From a checkpoint of a small transformer trained on Wikipedia: untied embeddings, 399M tokens.
MLP neurons of a small language model. Each row is named by its layer, matrix (up: input weights) and neuron, and shows model dimensions 160-223. Each number is 50 + 15 x the weight over its row's rms, rounded and kept within 0 to 99.
After each neuron's rows, "fires on" lists the tokens most often at its 100 highest values on Wikipedia text that the model never trained on.

L10.up338:55 55 51 55 51 40 54 53 58 66 75 48 65 53 40 64 56 28 64 38 49 67 62 30 64 62 28 53 64 73 23 41 36 28 47 46 36 38 47 46 77 66 55 53 33 62 25 60 13 61 63 21 62 51 40 42 55 63 12 28 66 78 57 55
fires on: "2", "1", "5", "4", "3", "0"

L11.up931:70 70 45 47 50 37 51 55 46 42 42 43 50 54 53 44 39 47 29 63 50 32 71 49 37 52 41 54 37 34 38 57 45 31 28 65 39 19 56 59 46 49 30 45 47 48 65 34 63 41 44 63 43 25 40 37 76 38 71 35 42 65 76 55
fires on: ",", " |", " of", " in", "|"

L9.up49:68 16 47 41 30 43 57 54 42 31 54 80 39 33 55 52 69 62 62 56 80 27 41 25 63 47 50 54 59 47 42 47 58 55 35 20 48 56 33 58 58 33 68 44 39 65 75 44 56 73 91 43 47 55 38 34 46 59 25 06 69 66 33 63
fires on: ":", "Li", " of"

L3.up741:36 49 58 52 55 26 53 47 45 27 29 55 80 53 38 54 58 28 66 78 73 53 63 63 88 08 40 53 45 28 33 82 49 54 56 43 65 29 57 67 76 42 51 65 74 46 49 76 65 41 55 37 63 19 45 53 53 47 44 34 51 41 40 57
fires on: " do", " of", " into", " through", " to", " epi"

L3.up1234:47 56 55 64 12 35 69 31 61 42 48 39 29 46 45 53 35 34 61 54 52 41 33 68 17 46 40 48 57 65 31 45 60 48 21 55 48 59 81 42 46 78 46 53 62 31 48 44 52 56 54 68 65 64 25 35 33 44 68 63 29 15 48 49
fires on: "====", " ===", "\n", "===", " September"

L9.up735:46 17 73 42 66 55 48 41 38 52 53 35 63 57 14 55 59 51 68 23 33 58 61 57 51 43 40 57 36 62 48 46 65 45 54 31 40 28 42 55 61 55 41 57 56 65 30 50 48 15 24 50 46 71 14 57 55 74 66 43 73 53 48 68
fires on: "1", "7", "4", "9", "8", "5"

L4.up200:42 74 57 50 32 60 53 46 55 60 48 59 77 57 31 49 55 62 60 40 65 35 57 57 43 66 43 40 24 52 35 56 87 47 63 71 65 32 61 45 45 22 19 46 84 40 62 44 73 35 41 66 48 54 50 41 40 34 65 32 47 45 69 31
fires on: "s", "o", "0", "a", "nc"

L9.up640:45 37 16 32 26 63 45 54 49 17 51 56 67 53 40 80 46 33 40 60 55 61 30 53 36 53 37 31 41 55 37 55 50 51 25 31 40 62 64 53 79 28 42 63 27 63 53 89 44 74 75 36 62 61 38 69 40 83 56 72 51 60 44 69
fires on: "-", "3", "1", " ", "5", "7"

L11.up614:37 36 66 61 47 18 64 50 39 52 59 36 51 42 53 22 61 70 50 74 55 78 64 39 27 58 59 50 19 55 53 59 68 19 70 27 31 63 79 31 34 63 41 37 51 31 13 78 33 47 35 59 30 39 56 42 57 63 59 69 55 56 50 60
fires on: "1", "–", "-"

L4.up801:50 63 58 61 62 47 40 38 36 38 52 49 53 41 48 79 42 44 35 26 53 52 41 33 50 43 32 69 63 36 28 71 63 68 76 63 41 34 60 40 11 49 58 63 24 50 38 41 46 49 62 58 50 48 44 54 56 56 51 33 88 41 35 60
fires on: "p", "ve", "g", "ron", "ga", "c"

L4.up235:43 63 33 55 53 65 47 45 60 47 34 39 40 59 52 31 52 56 33 56 73 40 42 66 20 71 47 40 47 42 51 55 53 54 66 43 66 40 30 45 53 70 68 41 57 28 39 81 38 37 66 53 82 53 53 42 34 64 65 54 78 53 58 72
fires on: " |", "d", "al", "t", "ver", "ing"

L3.up329:45 62 41 42 29 49 60 29 61 46 55 65 14 55 51 42 45 29 40 25 44 36 53 45 42 43 47 51 61 38 56 41 65 46 29 44 42 50 47 70 57 25 60 64 61 39 28 66 32 41 54 61 63 52 68 69 43 62 43 52 37 48 50 52
fires on: "y", "ed", "d", "ro", "st", "ne"

L3.up436:50 61 56 51 50 45 36 59 59 52 48 70 70 56 59 71 62 58 73 49 84 45 39 60 76 58 45 32 43 44 74 86 69 68 40 28 40 39 33 35 59 39 58 09 67 71 72 39 55 50 58 51 74 43 36 64 41 56 77 33 45 63 27 37
fires on: "y", " of", "ing", "s", "es", "el"

L10.up327:39 62 31 49 54 66 47 34 51 47 51 63 33 46 58 42 68 54 38 56 63 35 61 32 35 56 69 54 72 63 55 49 49 58 47 40 50 47 45 21 48 35 44 40 38 38 61 46 36 62 39 33 62 55 38 60 56 74 53 64 39 43 53 69
fires on: "ra", "a", "ma", " A", " Ma"

L11.up850:48 31 44 71 14 80 78 36 65 59 65 60 55 49 56 47 39 66 56 55 29 59 57 31 40 89 49 61 15 45 64 58 64 49 25 33 72 62 48 46 82 71 48 61 63 72 54 63 68 47 24 62 00 78 64 20 61 33 72 41 54 45 43 45
fires on: " \"", "'", " (", " F", "s", "S"

L11.up1171:78 38 35 66 63 56 67 54 65 47 39 45 45 72 36 39 54 42 29 53 65 52 61 61 10 39 51 76 60 64 37 51 54 47 49 63 49 66 41 40 53 44 52 38 50 48 51 54 51 34 48 71 67 64 64 31 41 68 24 72 66 58 85 53
fires on: "0", "3", " town", "stitute"

L3.up1038:50 17 75 27 40 45 52 76 55 40 53 68 54 54 11 48 55 61 42 58 46 68 49 65 43 35 61 61 42 26 59 66 53 43 63 26 47 55 55 30 58 65 66 44 56 15 66 24 43 59 44 38 59 24 54 55 44 74 52 34 54 84 81 41
fires on: "s", "S"

L10.up770:31 44 57 12 42 44 52 70 67 48 73 32 55 26 32 48 15 52 37 64 75 68 67 19 50 69 41 64 56 56 59 43 71 57 39 47 45 70 36 46 47 63 41 69 32 38 71 47 61 40 50 39 49 39 22 32 58 70 53 56 50 67 53 42
fires on: "3", "1", " from", "2", "Since"

L2.up1252:52 37 31 26 49 43 34 59 45 35 54 61 81 24 53 40 43 68 42 62 65 54 42 33 26 52 73 61 50 64 53 51 55 34 58 50 26 32 52 28 70 21 58 35 34 42 40 51 53 63 52 68 49 68 52 81 31 73 47 45 43 50 61 51
fires on: "2", "e", "1", "ly", "ber", "3"

L9.up1139:32 52 43 41 49 62 64 66 36 73 52 46 58 28 56 45 64 33 60 62 59 76 29 33 36 54 47 44 68 49 46 79 20 38 30 54 24 28 61 49 43 64 64 55 46 42 48 55 58 59 60 32 70 54 65 16 56 53 65 23 49 73 61 33
fires on: " ", ".", "1"

L9.up569:33 60 31 38 60 73 58 63 68 95 47 63 70 49 46 54 44 72 30 42 46 35 64 41 44 51 49 19 58 71 33 43 51 57 36 41 41 49 73 40 28 76 29 61 47 34 84 39 76 50 22 63 78 41 34 40 36 37 74 54 33 54 54 35
fires on: ",", "0", "s", "),", "\"", "vic"

L3.up283:55 73 43 77 63 53 30 39 34 65 52 42 67 55 66 37 45 27 56 72 66 39 65 66 41 28 58 69 41 55 54 53 32 68 64 41 40 45 52 55 61 37 30 67 34 37 30 52 52 40 44 55 56 55 67 46 34 45 44 49 65 55 41 55
fires on: "\n", ")"

L9.up935:49 45 17 35 38 65 33 79 63 55 74 65 38 56 34 43 54 51 52 48 64 70 73 44 44 72 44 52 42 18 57 72 60 33 45 59 68 45 33 38 55 61 42 56 35 67 19 42 58 76 66 47 59 41 34 66 46 35 59 35 47 60 48 25
fires on: "s", "d", "8", "th", "0", "the"

L9.up1169:45 49 57 77 38 77 25 39 52 35 42 43 35 43 55 36 70 43 51 31 48 50 49 51 49 73 54 39 51 39 51 71 59 57 44 51 59 78 66 60 50 65 53 56 28 46 35 70 59 47 61 42 73 46 22 17 36 45 58 21 85 64 39 40
fires on: "s", "'", " the", " ground", " next"

L4.up665:41 46 51 63 25 27 74 37 41 65 42 61 54 43 00 60 14 45 32 70 43 47 53 40 23 66 67 46 22 68 46 48 45 53 20 54 42 62 66 31 62 81 27 30 70 63 54 26 72 53 65 60 48 63 39 17 50 52 47 59 58 57 41 74
fires on: "l", "-", "And", " to", "0", "d"

L10.up129:27 36 44 50 27 61 30 49 37 47 73 79 50 51 35 47 52 23 46 35 72 48 59 50 20 67 45 39 36 27 33 51 69 60 47 48 36 31 57 50 46 34 31 44 37 28 64 46 68 57 56 52 58 32 73 35 38 59 77 37 37 53 67 60
fires on: ",", " and"

L4.up1165:51 36 22 36 43 48 41 55 25 58 52 29 56 34 41 32 40 50 56 65 43 47 40 57 33 49 58 36 86 50 52 47 33 49 39 74 41 27 52 41 73 55 50 48 60 35 29 69 40 42 57 72 21 24 64 31 35 61 32 16 58 37 53 54
fires on: "1", " ", "2", " August", "ward", "stra"

L9.up686:51 55 23 76 62 53 59 58 53 58 37 80 43 58 60 35 52 67 42 41 30 32 50 38 53 60 78 34 65 48 57 70 62 40 35 67 49 37 41 83 66 54 45 45 64 62 66 36 16 49 65 32 27 60 41 65 47 27 47 61 33 62 50 44
fires on: " has", " with", " which", " have", "s", " company"

L4.up243:20 62 48 74 51 47 49 41 65 35 64 44 25 75 56 63 70 38 40 53 58 53 30 60 40 59 47 38 58 57 43 33 48 51 50 55 45 24 49 34 33 78 62 39 37 36 67 63 90 54 61 38 50 52 27 66 53 59 67 83 61 54 35 40
fires on: " of", " as", " to", " like", " from"

L9.up107:84 42 66 50 69 52 64 60 41 31 42 74 57 67 63 45 54 29 78 53 81 67 45 42 78 53 09 72 47 58 52 54 35 30 54 21 54 52 60 52 63 58 68 61 63 49 63 59 36 68 38 52 51 26 18 46 61 54 60 56 46 41 27 57
fires on: " to", " that", " would", " of"

L3.up727:48 73 43 52 72 46 52 77 48 45 47 51 57 64 34 46 53 26 37 65 29 56 57 41 61 46 56 59 65 65 56 65 33 28 63 61 67 46 82 41 56 66 19 62 56 56 47 54 54 71 56 62 38 48 35 11 38 28 49 50 50 35 72 71
fires on: "1", "9", "0"

L11.up1104:58 40 27 53 69 42 52 44 76 62 47 43 68 34 37 67 38 54 36 67 61 38 49 45 73 31 52 64 48 55 51 40 41 40 24 37 60 66 64 83 59 46 56 68 22 61 40 54 55 68 41 22 51 65 48 45 53 56 75 52 68 60 38 38
fires on: "-", " ", " ("

L4.up1181:59 31 49 51 47 33 58 54 47 58 51 39 73 44 55 42 63 69 14 41 41 50 57 37 27 84 86 62 66 89 56 45 62 54 30 44 52 51 37 40 58 62 53 47 47 25 45 18 72 55 54 59 39 50 45 52 34 64 41 39 56 37 22 70
fires on: " was", "==", " were", "\n", " would", " may"

L9.up339:40 38 84 50 49 70 64 60 18 15 51 81 66 51 59 32 48 49 54 49 58 44 48 48 68 61 37 62 32 66 43 55 43 33 22 27 63 65 38 52 99 41 34 63 40 69 27 26 40 57 41 40 43 67 49 33 55 30 66 56 47 50 47 40
fires on: " F", "f", " f", "w"

L10.up1239:50 47 47 49 62 62 33 52 59 41 28 28 74 59 56 70 20 47 40 45 57 34 67 54 62 30 43 59 53 36 58 37 47 12 53 63 67 69 75 56 52 49 32 63 27 40 52 42 47 70 57 42 60 45 21 54 82 53 40 76 44 15 37 42
fires on: " ", "1", "2", "4", "3", "5"

L3.up133:43 44 26 35 78 63 50 40 48 32 56 19 29 52 35 29 31 34 42 49 39 64 46 54 79 43 53 34 74 31 41 55 20 36 69 60 63 45 77 59 58 49 39 41 65 45 32 23 54 64 60 37 50 17 42 24 74 42 57 62 55 55 63 47
fires on: "0"

L10.up393:40 50 17 40 52 55 70 75 39 45 47 58 36 31 62 84 36 42 70 36 44 63 42 70 38 28 51 70 27 62 40 24 71 73 24 63 53 47 64 42 53 69 36 44 49 43 50 51 42 46 61 69 85 36 36 38 45 41 60 66 25 60 48 37
fires on: "-", "\n"

L3.up1106:85 37 31 53 29 55 37 69 49 34 54 50 46 59 56 43 60 52 66 54 45 63 35 63 65 62 43 42 08 41 42 61 47 79 41 48 51 53 38 39 26 52 39 71 42 49 24 46 44 40 53 26 48 47 58 31 53 50 67 46 34 46 37 34
fires on: " United", " post", "s", "an", "Note", "our"

L3.up633:43 53 48 54 58 70 59 54 59 49 16 60 80 32 80 59 57 71 81 39 65 67 52 51 51 70 48 38 63 43 68 47 49 50 59 33 33 37 59 24 86 53 77 30 69 59 58 56 50 72 84 62 60 59 35 53 34 40 52 37 40 50 44 43
fires on: "s", "ing", "ar", "ta", "long"

L3.up154:56 77 66 53 29 42 50 38 51 60 58 53 56 67 44 45 40 52 66 43 35 52 73 58 71 41 54 63 85 36 55 83 56 62 36 24 35 80 58 35 77 45 40 24 49 61 45 62 62 42 37 47 28 53 36 38 60 49 78 39 55 53 48 52
fires on: "1", " p", "ar", " "

L10.up580:67 26 61 45 64 39 55 47 44 23 57 54 58 48 49 64 36 54 54 50 24 56 58 49 31 46 63 57 47 50 52 29 50 74 31 29 44 26 30 41 25 52 64 50 70 87 32 65 29 30 03 60 71 42 32 49 47 49 76 48 46 23 45 62
fires on: "9", "1", "8", "7", " more"

L9.up1188:43 60 64 45 57 43 42 65 55 30 47 50 56 81 28 22 34 57 45 53 68 20 42 48 59 65 47 44 42 51 44 31 55 55 30 59 30 56 53 29 67 72 12 42 52 56 71 39 41 61 56 57 33 45 47 46 55 38 69 60 49 64 41 78
fires on: "n", "0", " R", "3", "w", "-"

L9.up901:60 45 41 17 23 55 49 74 51 78 37 43 39 56 53 52 73 22 68 70 57 44 66 40 46 76 32 24 58 63 47 44 70 46 45 57 56 56 62 32 40 65 14 50 44 50 32 53 43 61 55 76 42 82 64 45 52 36 71 52 62 49 32 42
fires on: "5", "8", "0", "4", "1", " a"

L3.up418:73 37 42 51 49 66 76 42 42 63 40 54 85 68 36 58 47 58 59 49 61 30 61 57 46 44 25 59 48 30 32 57 53 35 40 41 72 54 32 33 67 38 44 37 67 42 44 58 88 08 70 50 58 33 33 65 27 13 70 52 53 37 40 52
fires on: " would", " could", " served", " may", " did", "ter"

L9.up1263:37 17 62 35 46 50 57 36 22 60 53 54 57 64 28 24 62 62 45 48 40 54 53 83 54 52 66 83 40 19 60 51 65 48 63 54 44 32 59 40 48 30 25 43 49 49 59 14 62 39 34 37 51 42 45 40 49 41 41 22 32 77 60 86
fires on: " War", " war", "S", "z", " Z", "Z"

L9.up46:34 64 40 43 39 60 70 82 43 45 53 34 61 81 30 88 37 41 54 72 55 69 27 63 34 54 58 50 33 74 54 36 50 75 39 52 67 70 65 47 63 52 61 31 71 38 23 75 60 45 24 78 72 71 61 78 44 36 79 71 62 45 25 56
fires on: ".", "-", " ", " re", "0", "o"

L4.up588:46 29 47 36 45 40 59 34 45 59 39 45 57 60 55 56 55 52 16 41 42 55 40 23 31 69 69 68 78 72 47 25 62 64 38 38 61 51 39 47 70 47 44 41 57 25 35 48 51 42 50 45 44 61 53 51 23 48 61 49 61 42 28 52
fires on: "==", "\n"

L4.up1273:63 69 57 50 42 35 44 70 57 57 54 35 77 31 56 24 75 39 56 60 56 48 52 59 44 59 32 77 62 58 52 57 39 39 58 84 77 47 59 73 52 34 39 22 44 52 63 41 66 43 62 73 70 65 36 59 62 35 57 63 51 31 51 49
fires on: " of", "ed", " and", " to", "k", " ["

L3.up217:56 65 37 39 74 70 48 67 33 61 48 82 37 64 66 28 28 36 42 58 45 65 71 34 65 37 42 46 45 54 65 55 72 42 60 38 46 57 29 77 31 16 73 56 56 39 56 24 35 50 57 46 61 71 67 62 30 52 36 35 39 47 58 66
fires on: "ing", "e", "s", "d", "ed"

L2.up785:52 57 32 69 38 48 46 43 65 44 10 23 51 61 45 27 65 34 35 59 41 46 26 15 62 30 59 35 57 61 43 36 44 44 29 40 60 52 46 37 58 51 46 95 29 33 43 60 57 44 42 18 43 55 73 38 64 66 55 57 63 52 40 55
fires on: ".", " season", ",", " "

L10.up107:57 65 14 62 59 30 81 36 48 57 43 55 55 52 51 48 33 59 43 76 59 60 47 21 28 54 45 39 54 55 50 53 20 69 87 56 31 59 83 22 50 40 59 40 45 43 40 37 28 47 53 55 54 54 54 39 63 63 29 46 65 54 67 53
fires on: " ", "2", "1", "in", "="

L10.up909:57 57 24 31 65 36 27 36 37 68 53 28 46 67 89 22 28 46 50 59 47 61 41 66 49 42 74 53 46 45 37 83 47 25 79 29 22 51 40 26 45 58 65 37 27 37 54 44 31 39 23 40 39 39 58 56 30 62 78 41 62 63 55 43
fires on: " Al", "al", "1", " with", "5"

L11.up1262:50 24 47 29 44 29 37 46 41 04 48 43 78 59 36 54 40 26 42 47 71 72 43 48 49 66 40 36 49 72 39 26 54 56 25 50 40 43 40 47 69 56 63 31 68 39 55 51 45 77 48 24 52 33 23 26 20 50 57 52 54 34 33 61
fires on: "1", "3", "2", "9", " in"

L4.up487:47 63 46 25 57 36 38 36 48 49 32 43 83 52 26 45 47 44 54 62 32 58 72 75 44 51 74 61 75 57 29 44 52 43 26 55 49 64 69 30 53 43 36 35 41 78 44 58 55 20 50 30 33 43 39 17 76 49 32 59 43 25 69 51
fires on: "1", "2", " ", ":"

L4.up374:40 44 12 41 73 61 33 45 58 41 49 66 50 60 37 37 62 37 58 40 58 64 55 36 30 60 57 45 53 45 46 49 55 53 36 81 76 35 50 44 62 79 52 49 40 66 57 66 48 50 46 35 71 60 52 60 54 67 63 20 50 92 44 95
fires on: "g", "th", "t", "p", "h", "d"

L10.up458:67 68 40 57 47 42 58 73 46 45 55 42 77 45 52 17 44 45 25 51 26 58 62 50 37 19 22 51 63 77 41 77 34 69 45 59 49 52 45 68 47 30 51 45 60 71 87 19 52 22 40 46 22 42 44 29 59 18 61 59 49 64 51 65
fires on: ",", " of", ":"

L9.up877:45 53 49 50 21 75 26 52 50 55 72 54 41 39 56 48 45 51 51 50 57 42 44 21 17 55 27 62 39 37 46 63 44 66 54 40 79 71 42 58 16 58 34 37 74 61 31 36 75 46 59 57 64 51 59 51 52 49 75 66 28 42 62 60
fires on: ",", " (", "%"

L2.up1273:44 40 45 67 45 49 34 47 38 19 45 69 16 30 62 62 61 38 63 55 48 47 41 65 63 25 28 55 66 45 24 36 53 64 47 57 66 49 53 53 50 47 45 58 48 37 55 61 57 77 70 85 48 53 53 35 73 57 49 45 29 69 39 66
fires on: "\n", "·", " Season"

L4.up584:39 19 70 43 44 43 39 40 56 42 25 76 29 70 18 41 63 26 56 77 35 52 50 47 45 39 53 63 62 30 44 49 31 20 44 22 61 59 72 18 60 51 27 19 53 40 79 58 53 39 56 55 42 54 48 59 33 43 58 63 46 70 43 46
fires on: "'", "s", "on", "’"

L3.up884:42 64 46 32 77 89 25 42 72 63 31 51 47 58 48 49 57 26 60 27 47 44 70 49 64 37 57 70 42 39 37 65 45 28 50 50 37 44 56 38 36 28 26 79 56 56 53 55 42 25 71 40 60 45 59 40 47 51 61 25 21 50 38 33
fires on: ")", " of", " with", "d", " as", "ing"

L11.up681:45 44 47 53 27 57 66 42 66 82 41 52 53 43 74 44 47 31 47 72 64 70 62 28 23 52 30 37 36 63 57 47 66 59 47 77 39 55 80 36 57 67 51 40 40 22 12 56 49 63 62 55 48 45 49 37 45 45 45 64 39 63 60 50
fires on: "1", "2", "3"

L11.up158:61 58 41 89 58 60 60 45 75 45 50 41 31 37 56 61 36 36 51 43 45 39 54 37 42 42 72 06 69 61 46 53 50 56 56 64 52 26 35 59 75 48 70 62 58 26 38 28 56 58 77 56 24 47 56 61 45 42 57 43 56 49 56 74
fires on: " has", " have", " had", " "

L9.up358:34 41 62 55 75 48 61 69 64 32 59 53 47 60 19 51 45 63 68 45 91 51 73 12 68 67 40 35 28 46 34 64 43 42 38 56 75 61 39 68 75 58 67 64 73 44 33 39 76 35 62 60 59 15 53 62 61 43 79 38 49 45 72 67
fires on: " did", " would", " will", " should", " could", " do"

L3.up352:55 53 45 63 53 54 44 45 55 77 63 38 46 49 47 34 46 65 77 66 62 31 52 40 60 75 81 52 75 47 72 34 46 33 41 49 43 59 64 46 42 45 52 32 47 48 51 53 57 35 56 69 68 38 12 52 47 61 54 32 45 58 50 57
fires on: " /", "ia", "|---|", "″", " record"

L11.up1276:43 31 31 68 45 52 54 69 45 54 58 42 44 36 33 72 44 46 47 45 75 47 61 50 78 55 54 65 64 64 67 37 86 45 47 36 57 56 61 39 61 60 52 52 06 67 29 51 21 44 29 57 45 54 39 47 64 33 67 24 68 47 24 52
fires on: " ", " re", "i", " a"

L4.up1083:44 68 34 52 54 42 58 25 82 53 64 38 56 44 47 53 38 29 37 57 45 58 54 47 49 46 42 61 19 68 49 47 48 57 37 12 42 84 50 46 78 49 61 45 36 55 37 32 27 65 48 28 14 71 46 36 25 43 82 48 51 50 45 52
fires on: "-", "S", "s", "c", " S"

L3.up72:35 55 39 37 56 57 47 22 60 43 25 20 44 44 71 67 54 23 38 38 39 38 68 27 71 26 60 72 86 24 43 59 57 35 55 53 30 20 41 50 60 51 25 68 50 38 35 66 47 49 69 38 41 13 49 40 54 39 58 58 39 46 56 35
fires on: " to", " in", " of", "ed", "g", "d"

L2.up211:48 52 45 56 31 33 74 68 12 62 32 18 73 41 04 63 63 43 14 47 65 73 40 57 43 82 63 42 89 47 48 62 56 65 36 50 45 20 69 41 50 55 48 46 60 37 40 63 60 44 62 72 57 68 31 36 59 76 35 50 54 54 41 42
fires on: "1", "0", "2"

L2.up6:61 25 60 58 50 57 65 26 63 42 36 37 53 54 40 48 74 59 47 27 49 33 41 61 53 49 33 70 39 44 26 55 64 54 40 59 44 79 51 30 76 31 66 50 50 48 68 37 55 39 29 53 68 60 44 56 45 60 52 14 60 54 70 58
fires on: "0", "3", "5", ":", "2"

L10.up616:39 52 50 34 60 53 65 49 31 80 58 45 65 51 43 38 57 35 48 60 30 72 43 37 43 40 32 24 58 18 49 36 52 27 54 60 41 51 41 48 62 66 59 51 36 31 46 84 65 42 58 57 49 31 24 48 22 35 32 37 69 68 78 48
fires on: " ", "1", "2", "s"

L4.up688:44 37 57 45 55 36 46 39 51 51 39 46 61 65 43 35 60 51 09 45 47 44 58 19 30 74 71 62 60 77 41 35 46 59 38 32 66 51 37 49 67 59 34 45 44 22 41 27 42 43 34 46 49 50 61 50 23 58 67 44 73 51 27 64
fires on: "\n", "=="

L4.up101:41 55 67 41 31 54 55 54 60 46 16 35 70 54 45 58 34 62 25 50 56 61 47 23 36 70 59 65 64 87 63 38 62 47 31 34 54 49 38 40 69 62 46 56 39 20 38 34 45 37 42 53 42 51 59 39 44 65 52 31 63 35 25 53
fires on: "==", "\n", " =="

L11.up309:57 44 62 54 58 75 34 50 32 44 42 33 48 55 67 52 46 23 45 69 48 48 67 28 72 61 40 32 30 33 55 36 53 38 39 76 44 65 36 42 35 39 62 27 63 58 31 29 53 47 56 56 20 55 52 47 66 49 99 70 01 39 39 60
fires on: ",", " and", "\"", "ed", "4"

L2.up159:55 54 64 58 40 53 23 74 31 39 49 76 29 55 34 49 41 51 46 47 50 19 53 54 63 63 37 50 29 35 62 33 20 61 44 41 59 31 71 26 56 67 61 38 50 31 73 62 68 71 45 28 31 57 31 91 67 72 71 50 61 47 47 68
fires on: " from", " to", "IR", "we", "ing", " of"

L2.up18:62 35 64 45 52 45 50 44 57 38 63 31 48 29 52 37 42 43 34 49 52 09 18 38 50 42 47 59 47 51 25 54 48 38 34 18 67 59 45 52 54 66 47 61 52 56 71 54 54 84 57 53 66 52 68 47 51 76 54 47 64 72 28 59
fires on: "9", " In", " on", "an", " of"

L3.up651:51 42 48 64 83 30 34 54 59 47 51 64 70 43 69 50 36 33 95 38 60 29 54 44 66 27 28 57 68 62 38 40 17 59 39 37 56 48 71 26 60 46 60 32 72 34 57 80 76 31 31 58 61 46 58 79 53 49 72 31 41 31 38 37
fires on: " to", " of", " in", "ance", "e", "ry"

L4.up693:52 51 36 43 32 52 37 53 50 53 76 66 34 49 54 62 75 31 59 26 26 71 48 22 63 40 29 72 21 64 38 36 47 40 53 54 45 52 52 40 41 44 44 33 50 79 51 41 49 78 72 58 50 55 45 41 31 49 27 56 51 49 29 39
fires on: " |", ":", "t", "3", " Title", "2"

L11.up988:55 62 47 47 55 05 37 49 72 45 44 65 68 40 63 23 40 29 35 65 45 66 43 60 38 58 71 34 64 37 27 35 39 54 40 30 37 34 47 42 49 80 45 15 41 34 50 49 26 39 00 57 50 38 33 39 49 73 66 49 39 23 69 46
fires on: "1", "."

L4.up40:52 61 36 52 55 65 54 64 48 56 41 50 52 72 44 33 56 46 66 77 41 26 70 35 57 54 73 23 38 39 38 75 67 48 24 54 51 45 32 45 15 50 51 43 36 80 64 36 35 47 68 50 43 45 79 47 53 80 65 48 48 29 43 46
fires on: " with", "ly", "s", "e", "ing", "che"

L11.up125:66 52 36 29 35 30 70 52 43 81 74 60 79 51 54 38 38 46 38 86 65 61 59 23 47 48 45 44 52 51 44 59 72 44 27 54 27 46 48 49 34 67 64 56 29 29 22 54 39 29 55 36 46 55 56 41 30 50 28 52 63 75 39 23
fires on: "2", " "